Weights of a small GPT-style language model, trained from scratch on English Wikipedia: vocabulary 4096.
MLP neurons of a small language model. Each row is named by its layer, matrix (down: output weights) and neuron, and shows model dimensions 240-367. Each number is 500 + 25 x the weight over its row's rms, rounded and kept within 0 to 999. Numbers have three digits each.
After each neuron's rows, "fires before" lists the tokens most often just after its 100 highest values on Wikipedia text that the model never trained on.

L4.down856:478514528524476525481522501475524530518452511510497515526470494477506518491468482494510499477482502528502484520550540455501498479481524507480522547485455449452486484452532490535505530543468487464497493490523472520541496499528558547504518500503507529461502495474518535460495503465469504528497487495495451489481493507526511556504464527498473527509444524471466486501509510490484520431504
fires before: " |"

L7.down932:493500504505504551465492499492466522508530471487492481507497514464472473507435469515489502532479518497481505495491502479514504522496491511492515516488516500508498533507488495531492472477533511507473488501448512505491521478508491523455507523505508514468474495475513544496484514508511523515523524491470503545476521514532519518505525517474490474492488493458490518511471524508535535539487
fires before: "\n"

L4.down58:499445452499476514545488508521482516469510534499504499513487472492536505447466501504476496453541510458524493513538512515512536511489517512515448473482516489494491492534500503494504515458518498498519506505512513502498483463499513512505512485510487486525497546488502497452553450543491493472516495471499481525460511517513489515444522520500485505513464456506495518488539477490552495503507
fires before: "==", "===", " ==", " ===", " and", "s=="

L7.down1185:464462523495524492501503472539536529538487503512482522529498509488513481512529505503527536493462482500480470539502507480522468479493557505519534495506478480476515464488544470520533482508508504536461541505552504503484469462529524471511518484494477520495480471463464479521487505470473526480505547473496472519564529478462484516550472484497493490488501507484476479487513515522434504560493
fires before: "\n"

L6.down686:519478488531487525542493493482507508528474445501532492494520493462531502529535485468470499455483483494503478509546462511509503516520508505528489485532476507485504500496470532505485490460491521529489519550522549479482518436497491517484451565469552519493469494481485513537493498535516472488459490479489495507514496498498491556476531518483517557524471515493512540486512528507493508503501
fires before: " as", " in", " by", " to"

L4.down1254:492455578483524504486522525515492496500457520496494546504481526485526489523507505501426549512497470498482526500478496458495543494520478495459520520500474525524527459479515492500472516488450491514512546530492473505480509531525487522488506505478469546511500533472502538497558472470499469481472462525488503514531484507515535522496511477479475474515506449461506524495470481472491512479513
fires before: " |", "als", " position", "T", "\n"

L6.down667:508516505519510553419510502534473521520506539557494472489488498499445507497484466500509523511560544543510504473544469503517513511502525492476460472468480478512507508507493521501513507497545563491471517517499473516481486519460460538458538478516494496481455433477533535502513486514496470487537500493479473483502474504486516494494488480506480491500475524497475468564497515506468511481484
fires before: "\n", " The", " In", " It"

L4.down1359:496488489513496509504514500541494515493478469513464508503525494486491476491492486504507526510503455481519539532494520552498510483487509444467524502495539490465495510485499463494551468548495499450511511496494499506479511508504503486484454474483476520503496510523522493501464531522536459533469523514500505516506523534494556526488473490522469484486513505446471460490481525529476479500505
fires before: " ", " |", " Total", " 2008"

L4.down736:506483484518504470492461486501466477516505534515530518518488523453492504509495497495543515493516495502521491501536508516496491462515488511474509476476503486483495506568430508495453509339495496526483495483473503483488522509540503490521523506517478500479487522474514507529532531509487525492518494499533500482525503491519502491520547518508473499547502466478486492519487498489495508496510
fires before: "\n", " 0", " 2", " —", " "

L6.down849:486519493499517538484524479487485496492455464522496508490473550518480474514525481516503536514517465474523491492508545524490491497489531476516443498492531468521498519473501509488480533546480504526555481474498493482486487467516517493529481562484517523503477504511529511532531525456430533479520488516455495504511522510551482524508469478484480468497483454519521502490495495483510452489508
fires before: " as", "″N", "i"

L6.down1531:495499472550520474502513522521485447460470495546503490465502507552503461497551494486501468498506523445488472489534514474526489500474478476504494482448521514491517507526517565518516483508537441480490483492476471489483503555472439498523472480490523479538459485450532512466471512488507486485509497495484529493477494491527503471508527519521456497534527525479531533532488500546508496525462
fires before: "\n"

L7.down1397:521494505515504461505504509526551536496537489472481465516529473520507476471459504520495515527522520507489526474501476506538491447509532486490514482484492539453502487521553504502549550492509495502498512505536522438509463522478536473491496495487513544485478501493514499531500492477537529496501480519488535488510509490457512482560531506473499500508511556490479499492499534447443528491533
fires before: "\n"

L6.down393:475500497507503502502506532494504495514492522508527469515510520513488471475491488521510490513448454506484527498530478498496524490464459485512499486502502462465488512501476514518521493544544485509522525473512485530455508488502452433479554495493458525545511518582477507503467498558500463513509484537515527495456490528515509499510528530465499502516489482471520499477493518523488492458511
fires before: ")", "\n"

L6.down721:472546492491494517458516521479517512475488497487499475497503540518486529467542486445484497530472465564488515487486524493484498511535499545479508479514472499542499478500482458484488500514530510488533496474491488523473489489494511472486525504502490472498510523558511465513527492467481519485557467521518459497478473520514520486489511480475504492456508498568485493489505458463483509483516
fires before: " |", "-", "|"

L7.down103:477496470505502481511458509480492511517539556518483465500510550543522483468496474491508522497499543524515503479551522547530540519460505494500473508511454479478511505502504536437495488609502466517490493517483515545487502492492490510492487485481515532529453456481503502509510507495523501446507491496492476493495492472515490478512522524493516501474539517503501466479557491445469480537469
fires before: " |"

L4.down613:509501491498524464518522512524492527499510489534499449493495501526471481462495533460514503497508506480526496517498501562463492504518499521459529457520503487477556498543476499490503509569481483500509507497482491499508467480473467505478463521523488529540559534497487484468515456561456509479511507523501489492497521483478474510461464512501524546500496535508472507473522488490535491492501
fires before: " |", "|", "==", "===", " points"

L6.down48:454470465461479477524489505470501503498541520513518485566534531530528507488519496525530489481525538489554513520536493521517495520532499517500525483491491523495522506507467511511495521514510453521507481455502519481562456527506524493536524484507501463522516511474493460500493500471453526492457494485431508489508451501542487482523438518495530530493516501510456509524507516486463496469501
fires before: " |"

L7.down1010:468488508508507527477506512509461509513494545565506470543506500532468477501483520489461489502512505544519522496544522508506517492491482512473519493521495501495527522484522511542507491544502559519459520490490444480507521525456454549508514504521470463456505417474505493498494498477497469499516479495533496526497465481550466481479489549477499491512482485482506474543485508495502519508549
fires before: "\n", " The", " It"

L6.down944:462497500508457491493491529496511515542509528523539505467513515524520490467565449480468547510528493485534476488492548500501503531472489502506493475472534473500471449500519530506470459547483511501519489517467450477506477486476473499529483492494477502468501494464492489499533465521499487518503506477486494527461486444523484512516451537531503480473504538513460518540462525502534540518489
fires before: " |"

L4.down63:497503523474473467491529522522519488495459531471504529510489528497486479507503462546480465505507512508481487492482458501525476484491478496524516484508516464549503538531495516501491490533453477534485501471550514513526473535514447531494508503495492461487517549472534523485480502492578504567495475484531447477519495516507513454489466474477514488542510522514476485484502506508491509511485
fires before: "|", "\n", "|---|---|---|---"

L4.down433:507473536494476458485476486508529508488485512516541513493485500455492480496523450506460504482493512532483528515498499484499532476516502523466557521460505483520556486519499491495499483544491532510505525514508473526504472510487503473504505522506505503523506507535487547452516518511509514471546481485494502505449508515502499528515504502460477530540484501487501484510507507472488530522521
fires before: " |", "|", "-", "\n"

L6.down741:502491505504493452503484473509504495523483511520501460491469486515458522468519471520546546528525489467529491500508519514521501506491497514506477423513501461522512493506504526550508483544487517520489521518487469533481463477469510482520533471504502522496474512504510493519484465499513501477485521493473506525496469478502530497502503482548483480539496471540523499478506501513481444496480
fires before: "\n", " ==", "=="

L7.down249:455498501563465489498523493512501507481519498533520506496494498501508494532516491494517499514476464486478502474501517524467487459511506533510462485493487513510531510520513457520480462498547530524506503581502466510453504537489477509513472528464523477490510481500511473498507495444509494505550498508479525466499497496532517481525443489514456487480474495495525532520495537522520492550508
fires before: "ed", "s", "ated"

L4.down458:490556513509490489504535539481481486455524497437525460485502516494511534510479515541522489505496493515436478507509510512519463537528459523472514522488507523447532537569501510515471475464521471507457525469505494512513484512493497468506539517488532461500480488525514513530509460481532496521518490505506489484501500496525517504489537487522547482500526529525505489493525505497450459491480
fires before: " |", "|", "\n"

L6.down1499:490552484537518515539465489511481502519511504526533499499461506490520510521509495551520466485532452473557515455507472507517541473461499464481479520547498477477467466495489446557509495461500492482490545441464501492469511498529490519483459515530535525491483495462531498501488520518489463486511512500513557487512495480533513509500502518528486515519547509497464470493481511515487545432496
fires before: " |", "\n", ".", ",", ")", ";"

L6.down643:492490435480503463588517499500495518470509503526514540457461503486469499470468548481522460476506455499500539535516533464506517508493530499503461482482499493527500506466477505521469499583498465478509513513482510505489507499505502494555488525487501532534537501484447506491512486514486489522518531490537512479487555487497531516471480478546510490505534482454526465484520523519507517538533
fires before: "\n", "ide", " to", " in"

L6.down404:526498481454530463472540545512510504497494546499568496496501534457488467493498510451487532496474463489502514517537551512494446530503519486538454511488443482520529493514478455525537508538525534502539491505515489477498482552492480478489504481467507513492522503490484513532479522501491505552471504478469520486472488496491492521517445476513501501439503488480488499484480472489509480501494
fires before: " |"

L4.down1522:479485540539547497518531504503489544490528492523483524525503479496512474503518504540494469473473489498534467467500504507498484461476538536539520492477475472499509511518460478492496515540539474451496498486495479520500500460527486482479505499514462503531544549532512483515519481483485454491521493498543503534508482516494524512506492556541458541496512528464534537509495522497530537500562
fires before: " medal", " –", " |", " 2023", "ch"

L6.down1108:448487515506487516556497506523526485510486514499471515524478552513498517474465552483516509494507538514480489479499478481519478507495543437526455497495539470466500508528484511541514521540493454527531516515460492516488494503487513484522481469530473495462461474463496508500489443459511498468504516472466467528477535482511526487497525500500495527554530482470467538514473462501517507519527
fires before: "\n", "-", " II", "The", "In"

L6.down1327:524497468479514477521475486500491522507490510481494523473503496550528465494445468528486517490476490528536517482510545489524520496504502479465504542431498455509493512515452545524468487566467520497483536509468508498504479472469479484492516500485539538531485445552516517468460466504489504514523500504497482522451471452468487516506525533494536433482508470479522526540501558498484505496510
fires before: "\n", "St", "the"

L7.down1391:448516527464521519471547476490496473534449481467463492547483519474486476497520490475489500529485515485469513520537495510506516478453469502497489434480504494520484501473500474466471504521469521484561498492510554485479529492479503507467494514492495520497477504502482502498497476460432526487536474518535472488499538510546492489515473484530505502517505485490454481477485515503516488503507
fires before: "\n"

L4.down1436:494501487504475472517504492520485507511553443496502496541508477536525529460505478472543486490505473499448500493503505439521511484480495526506460515463511499507448488481505531498502500588526491552445523498479470510503446581499472493511497520506521529517497480497484495504496491566550478523469526483497490511499503507520501459547471492477479535486510505503510505497480535497505484521491
fires before: "\n", "The"

L7.down542:503524493487519556456506546542468518481494513518537478500489521488492502497479526497487503516564539544503516516509473505497481516505546483521486477474520482472503533526521492521518507515489588508509488500533490518487492486482534545473545480533518487514459468500521505488494475516505494479549487493515473493541475497500466523493479427512485488485495505518505519541505482503496496473475
fires before: "\n", " He", "-", " In"

L4.down1351:459513463508465507472500516432477518494495497483523476530485454504495510503523494487469495527535501521510523475544498505502483496466464524487505519470499511509504530549512484485516496527552514503497541494566494509490487480509545491506481446542468504535484538518482529478465494499491512501516500488463470503512480504547547484533467462474449480578480510470507478523520491515510479498485
fires before: "|", " 0"

L7.down505:510510479491457522497538529486523517485506483467521451493522477532519471518486463505517482496497502513519505519544505478466521507469475529499546464495541519508501508531515452492532481493531499549506554522528529502520524535460529520463461495470490542503510505527491507495467513487496531526503520513512457529513498532536470492484490514454538509479461496511466506475517489478513458495485
fires before: " |"

L4.down1407:498507534490454489443528539478528524490497494492510497518496516530496500467506477521477492513502526539486499453493475470540474493514490517493472517507469558484481528493536531488512469546497510485481508513539507546496485533498518463488569537563475521524521495496466518508487509470504488542448502508488415498504509474479538541504488497485521457562493487498536502511502499529466486512495
fires before: "|", "\n", " |", " and", "|---|---|---|---"

L6.down865:533516490515510520551497460518532491498516535525481504514492548519521552493572516541529491444506462449478539513485541524505500499459481507465497513573494513468460478489520497551500470520522499471494473516512466537540496478487474514507464492491485476491504539517523505466495472488500541467497517494534477504486514498487489479475501517490518461474518534531521481449504477490469516524530
fires before: " |", " -"

L6.down371:483502488504482474521483524502512532504492511499521478521529550522531491471498473468511532500493472507497519511570543499498478517470510477478455561529495477483487456522522505473509501568546490497478464511475439537466507492478451527487480505504524506496499502529508505495519507504525494511521513474496523484483497479536467472490467549491511517528523518476473486482470514531496490513515
fires before: " |"

L7.down484:502512466497501494551485486477468507502512536469494471523500512530491472477481458535519533481529488511526498536500516489517493514483490502523487439521498502489490515513496520505512498587472509519458514502450477516480478542460453516478504475490501486496533533487514472500528509474462540513464513471517478507495493439526489530484471530515489507510519550510532508494527466450505481491506
fires before: " |"

L7.down1132:523550418532471495472491504531516497479497517460499477491539466491509506511507483479506494500466546497484501520484527492500469505505470525492521529458532435505489554540496491526475499525521496468510507489505501459481471468548529498521518495496481513490461510498525509494481490499488499515518480489513490494461511481515497519499480493525465482528481493503515530468495490462516514480465
fires before: "|", " 1", " 1."

L4.down1266:474496555513487494471514511514510541473506532535493541491502467542489467517495518504518434511502564529538513531450490497504511498507497491486527504517523502494524552441498432513510479527487561539521505513527489529476474488491479481455512476480534481542517467522478520523506445483483503513486503482486474540495488493495486503511515503508503508515530478442509485473476497501469465505427
fires before: " |", ";", "%", "3"

L6.down311:441487522562477457519479470516468467432481552553535498509514483508484461513488466501420516493512515535533490494491484529551511511479473506525504501480503543472508524488489478497524485557520481498471534455490513487470492510483481468538466501501484502508484445498476531512509428477485465513509524520481509548509512489503549493540511458476554500538528490481551467524469492526502552494484
fires before: "\n", " |", ")."

L7.down493:499488518505468491529485486485520509509517500488514514547494527467564463467493505532490514461486480528528468539474494480492494476501504460500504493515469454498509518464522511525542486560537483480486457527488493545542482546500526506471524477471494456523520539517528487456481486535512483456465501480552526505538469502468540434524494511517534469484502542493505481522537534490520481521530
fires before: " |", " "

L4.down1492:485508497526519545495493465513503472505518518524489503484489530470470485522488514525529516489529498499497505498495483498524492480525516495510504500489512526511506534634402498489459510313513506481500518461531488520502485531504488518479478481511483494526497506515502486516506536500519500496488490505519497501500523496504505505497515491513487465507527485492502502514479507509495515494513
fires before: "\n", " The"

L7.down1348:501476470491496485521502467501525497473502490521566469455442529512506524498507498518518475504522474517476455500521514533530530501460493552469538462485519500461465466487478504484558487532481516503466502501477460483484525550487548537493471537479500473518495496531506493481469496466480473532500486509520531535466493478506477506503489507506496540477512498498519516474508503511439517472514
fires before: " |", " MF", " DF", "E", " FW", "NG"

L4.down1526:483480501517520476513524513502490508452505491501512492542462480494474483484461501518539488477533461529463510503515468475545459489490472564488483488478508505494523550502501470525511484536576474483496516500510486478486507518495508483481498463543476534517473513539473511488463506511478511545484517494503502521498548517500536493525503508473469529536488493479511487496470508537446472497489
fires before: "|", "\n"

L4.down1424:508451506495519507528533541502504427538518506473531498493490451467494473468503494521483503513543479516521486483514436532496505474542467481512495459503498499481537516490489470538500481508522470491509492524518519477465514512501548471538524536485494479505520513504468482492477497476504460497537547484527495477531519504514508490524500538452524539494543467484509530504508520525457544472523
fires before: " |", "m.", "mar"

L4.down960:487545573530516521525437464469518495486467484523547498461480524523493493477519557471474531511496479514466511492499506473479480538498472490518447482524542482477498472499477524495435504475516479466554502472476541450509520480507459487474503516515543465518472522484483495534498483497543486475499497481513541485513514523524545453514501474547487550538504502517515477503478541546485504536513
fires before: "\n", " the"

L6.down522:502483495521500495532512523469490472516433502479488449504491483505491517457487500443438512515505501529517475489512523451545525490483489498452490451517502488494529512495518482499488505554505525490536496516507526499522482468481507507464535508487490493498515508431484524489472505458498479493520506498500502501501484479495511482457492504457540473518465446526475499509471519531583501483526
fires before: "===", "|", "==", "=", "O"

L4.down1451:466553485510506473505531501436542522459498496465509478499519475523497510528512498497532532515497500548457499502529489524526487521519414513494506476512518531490544549510535492519467482548531516484488499539504512509464489508501497491516525524490496487525502499504486523498505460502489484522465515466522513472477493482494506486479504478485515546515503527522514489505517487546461513520482
fires before: " |", "|", "\n", ".6"

L6.down591:487501520515491507515498478506518463522528463517468505546474551506490467507449540514538502449536503501520472531515484504483495508504500495489461460491479509456503474515495552484505523537516538495559503519515489502486508521501479498490487505486536541518526524513493495520498514522516483491417518477483480491471536494489520485501538525519498542512541535525462517503508551511452489505513
fires before: "\n", " by", " in", ":"

L4.down925:485494503504505489505495517487540501487497508503500453457450520504482495497509466482544555488521469553509496488492534533511509483490423486496488454505470524458549489504526551494517482528538491504487504508516495468470509511498509500541525511490494459553496484530490505491514470494525475471471524483506493496464487496504467502497468533450511526510519551515505488530473507556519524559509
fires before: " |", " 6", " 1"

L4.down275:529503490546481489519467497475489484521560520523481499494513528520512505488509544477516528495550499532504523483488499509471481437480454579471535458531485508476519487507516496486481454429491495511425534499497478512500508538456495501513514506495496484462481507484512467512478505488517490539503538511488515490492536516488462507538519466486476481528528490526497486549489484512518530512492
fires before: "\n"

L4.down535:496468513478487467476447522468467509505520487527500470504500482505509488519512509522528497503530487508460492497519497492523503536436457468500474513482486510521544512496491467528495458513554483498507532522495477455486495515463518471526497496471466503548485502529453523505491488488480542480519523494527513524556548499543533507510510499518468539488540515466529527490503497510470505500488
fires before: " |"

L4.down1369:527487553485500508467460519554512482488461502530503492500456504511467507464524459504489503448486514517476528539488489504498487510543506506459495485511478461513511506557485528489522510589516530497478527500493441500465454491514505499491522437484458514487494507525530524506493503489499533486535487528492485543489515502476533502505479532491481465561529477480472514506460479516497531501498
fires before: "|", "\n", "-"

L4.down255:481474485523470498448524485454460550473487501490530450501522484509504517533504493486564503538513519504499486478484510493499511496489431526514470457467498492483503548499550508488534481529558524478517527487495506514492445480444493520487488507476495470555526480531503512486507480511488457508509514474514483502495489518523500514494463524516482498525450505485489472541509556523479510472512
fires before: " |", " 0"

L6.down1049:491490464492517464509505529493498505479461520497510510485527466517516495467529480479483486509513538525548490505501484458506528515514519459511482478484490517489464492479484447504495491598524536530527451504532475497502446526523534512528533482464519530499485496481506499527488528484482499470503534517523498434458518495469523472466522480531490526512499503510492514540518506493506451499469
fires before: " |", "per", "c"

L6.down1228:507538472442468554492520509493498534481532464513493486511510497539520487537546508513508498503573480493537462525483520508522520482501474566505466473494511497519500480475486526447473517570508527500514541478505510527552491480545480509516515466496474484524449533478502526514483523512518506519460505503553495513526534536455458491555527489492525495526503484547522476517519452495553532462534
fires before: "|", " 1", "-", "\n"

L7.down1060:508488509490496521495504533469494473519487541523479513493503503479513488499520519459520481499508458533523522524515538481509513492539528510536445523494519490523482510480522513499475533531501546480521508469513491470499523536488473509471511492506481500484518533460473515522490516517530464484526465526469565483497499500573554445457551500483481453508513453506529479521460526516502498486506
fires before: "|", "|---|---|---|---"

L7.down280:527491584542517520551505491496520524510520544505508476520489525519500471485503476506473533459542496446519512482501504526507511522504526467504519509483506472490481493500494475484456488551489454495515492516465475490512460512492466518515510511492500519481471464517499497471540550455499511495468511506523473526522469469508468505528505510484498479512538502502479479508459469492512492506482
fires before: " |"

L4.down546:485525512508477475504491480478475488485475530478509464482480513481498482502500501496531530513515472530497525469537502528535539499479485504479449485489525533498547524495513546537432470526508545519482504482531517498456523490519511464549513501519504500466439493462500541531522517470507523504483511487517492461484491453555526496512530512469500491523503497497506471530498545495469516534526
fires before: "\n", " ", "|", " 0"

L7.down1339:499516501505515473518497492505518512541545529510499495540491469573483474479489524498528479504512498485480507517568497468496540506469532528424455479478466505515500483525488499510513464569502493466497511497529541501515503491471496487520509552526500528525470477509487468432497532516542480471528499512500479494509498489485530494514491513503495513491472534512545470488526490514499502505467
fires before: "\n", "|", " |"

L7.down1161:510517473504510522470532534506442476486513529516486435510496495471546485510472499502517492486522536496512496450493520472562544480464501494472526495511521539539512495526484517512478477466513512497498527540435512527448504515467511519494529558503509508443520487484503503518513492482499484563508492525514502493536439505524527490494498528516462496534506473453481488476491531478472528514565
fires before: "\n", " |", ")"

L6.down177:478536513461507501479542516504503479509488489514524464479498469491482508486505472531497486526471518536473517448538571487487477477510519534489504510520512505506498516523476440461497522506503512509518532492526463495532483530507445518486487497494510481490514497526494508467496480495501472518541515537520503515514504505478474487502508497479483477509479490477456533502491488523507538557513
fires before: "-", "\n"

L7.down851:479503494511511507492486501535466518514514518504503486533519511537451456478510499483487498530531466541542500487463475517524540512511505496453473495460493495495502490487493519463503501533475499517466529496473527533526501464458537525504501476456506473491483489479535513476450508488494494459496510504483546509470478494489495515498569467493495527491508470470494524506459469456485465549481
fires before: "|", "ially", "ript"

L6.down1365:488472504498486525453521483511464519497511531541472494434486497473465474496475550498482523493557512545515520499543547509539510513510515463499479488487522472502508505517476508544501478503535518526466512499495527500463551515498485546476494497515460507436467449475520529499492466471485497476508497453508498499506513492535492502503466470531502504489486525490474478572481516527489519512487
fires before: "\n", " He", " The", " In", " It"

L4.down176:472513468506535484510502537525514495513485512549491463471508522528510498482504540471505536510500542502487488492507490518538527462507525522454515500473501496465483478483471516497517491567503542530500486547488450517520518514486498527473537496514466501473468537479507520530518498549535509515514519480509486534496502479511486513519561489459468488513496476514537508516474447477525510507483
fires before: " |", "s", ":", " chart", "."

L6.down475:466442487540497510479490488510459501514496526509553476514478499451524446495463508494488487459497490497522504497530490507526527520467544517485502479502496505478486508500485539498530493533533514460469489485481514502490522502504506520502495486493531482524485515481474523498502482493517493503506526461504492512515525486497524490529484535471480507519501442462518482486453501454482519489484
fires before: "\n"

L4.down1029:505531496484521518493523476482505493495483460463530456462471510475475483496500509448441475548481467498487501518522504526496494497508498506471507464511494490522494527480495493524503483535512486500499496530509456496486482545512475515462496507466491438495475509479534501537503498526468449508519497512551474489550485503521488499499456501467505496515463523474504493468472487526470531492491
fires before: " |", "|", "\n"

L7.down1071:496512480499552500514489478507511481469491517485516506477479504447560503480496503533486491512507500515500518498512543483503522505484497556435511520494528519469482508499478515514537463584528501459493502485516450464472489512535493510540465455473472529471465439521514487507507518441493531517510496498487527532522505521511474493524483539521495496511553494494473497533497506524503514528521
fires before: "\n", "|", "-"

L7.down1402:483552447531500499477498467516479506466492496490512514484496524463531460480515460579466479511543514487535492501537498519515527487484470468499486538541492497572526487510489509480502496491485534520489497532502522519510514526541533527509489486511505472505497467470559546511515486515528517498530491530509485495534484542486470488492507491482500531475501529452503492462527520512496544459531
fires before: "\n", "c", "eth", " the"

L6.down532:520513497547478512494505543447527471485502472519458496486531455453530499441524471496463483463533511536499476506472486518538530523513508526526517456507533525524496525529475507516503493535445510524481511484487480485491492470452521540507496488513437540512478502498532504499481509487502549508508531489552491481483518474503502493507514513506468499527510485521496533538565488476483550444500
fires before: " |", " ", "ring"

L7.down1483:533510504503583465513457497483493496454503495481554475451484492470503453487498485504474478519478503508553494519487512506502532496507527551477530500483497500519485530510506506520476458600540494505471485551544486465509494548532472528518493476515496450504466484525480476523489512493465540531504496499511504518481521479479501473520505571527484491502543516489487486488506502458511532505490
fires before: "|", "-", "\n"

L7.down134:510498522481485507519516486542526499444509543506470478510508495532526478509495520464476536524482468461524460498554529529529483514529506483476536502509467480515496477478499491533472501520494467493470504462521535503508453521527501466493502498501507495477409497513471500503511495493496493491489522514461519517506523491490504532525482475553488466494482451512470497502505478486454504474509
fires before: "\n", " |"

L6.down915:493501528502464542541483527496474534465471495481486511478451506478475541491479495537502470465477518486476528562501491512497509478513541484496480486475498472491468477531529520507465484537535509509483498523483499483520477452528511531519479487501478547474507493512453465507547486503525477462473478519473487491511563479497523494514475502517484516520482489455518497515520497517503506505520
fires before: " |", "ing", "ed", "ical", "i"

L6.down1535:513549495523497559468541501492488475464466500533495471522498457482504486526516480477522483468542474531524555476481518539520502494493542528504493525480504506495483531547462510488506490560565527476480536472452499483511502512486510517529472445473486524517472485497521542511492531481481498487503524503545500487512487492493521458536476489458499437542528492490451510511464487518490521472505
fires before: "\n", "-"

L7.down1429:484491535475537551501489531467468507515513514516462484520511418489496487542528541465496530484499494505512491557519559496502483489482510486508520503523515450484493513514484524516528439507532528529550495481461507505449466511514499530490487515480515474452510472489469476473528491519497472512477501480533523484506500504470507483465474488498481488515536515507476472481478512482526468488513
fires before: " |", "\n", "|---|---|---|---", " ", " 1", "|"

L7.down1118:447502501505503495507506508461533523463505456510523482511468498496509495461491510487533510497561483512450486512514511497494533521473510503556472469495496457479519440524527493516512477509504477506530520573468492468515480531542537491468513458515533488546485540473491488519502483499472490490505526491492511473490499526503520516468491483529501480507500549521527466470531493473519505496511
fires before: "\n"

L7.down1314:496509487492450485478471482502495462506487508527515505508486536494493485490510512475515550569520480510486488538508541506551501481492511488487467539538495538512477459504529493479480419550498491433509510520502494527469481517487488461523487475471476529495538476508477502492496492481486514513429477542487513529525501503492503523499486499516487479511539535480501501509505552546446493510463
fires before: "\n"

L7.down888:459526508509536491482493455447515538475495479435537528440552485494502451507516506491531498506504474499461534499537490491491520515528538522487524486487519532534525476496464490505467457599509510461483499497525491477528467462494454461515548536488535500481505493540502505499484472479488489477527465467525492515499502499480450532522526542489508497518559499501497523508499548501513540498535
fires before: "|", "\n", "-", " as"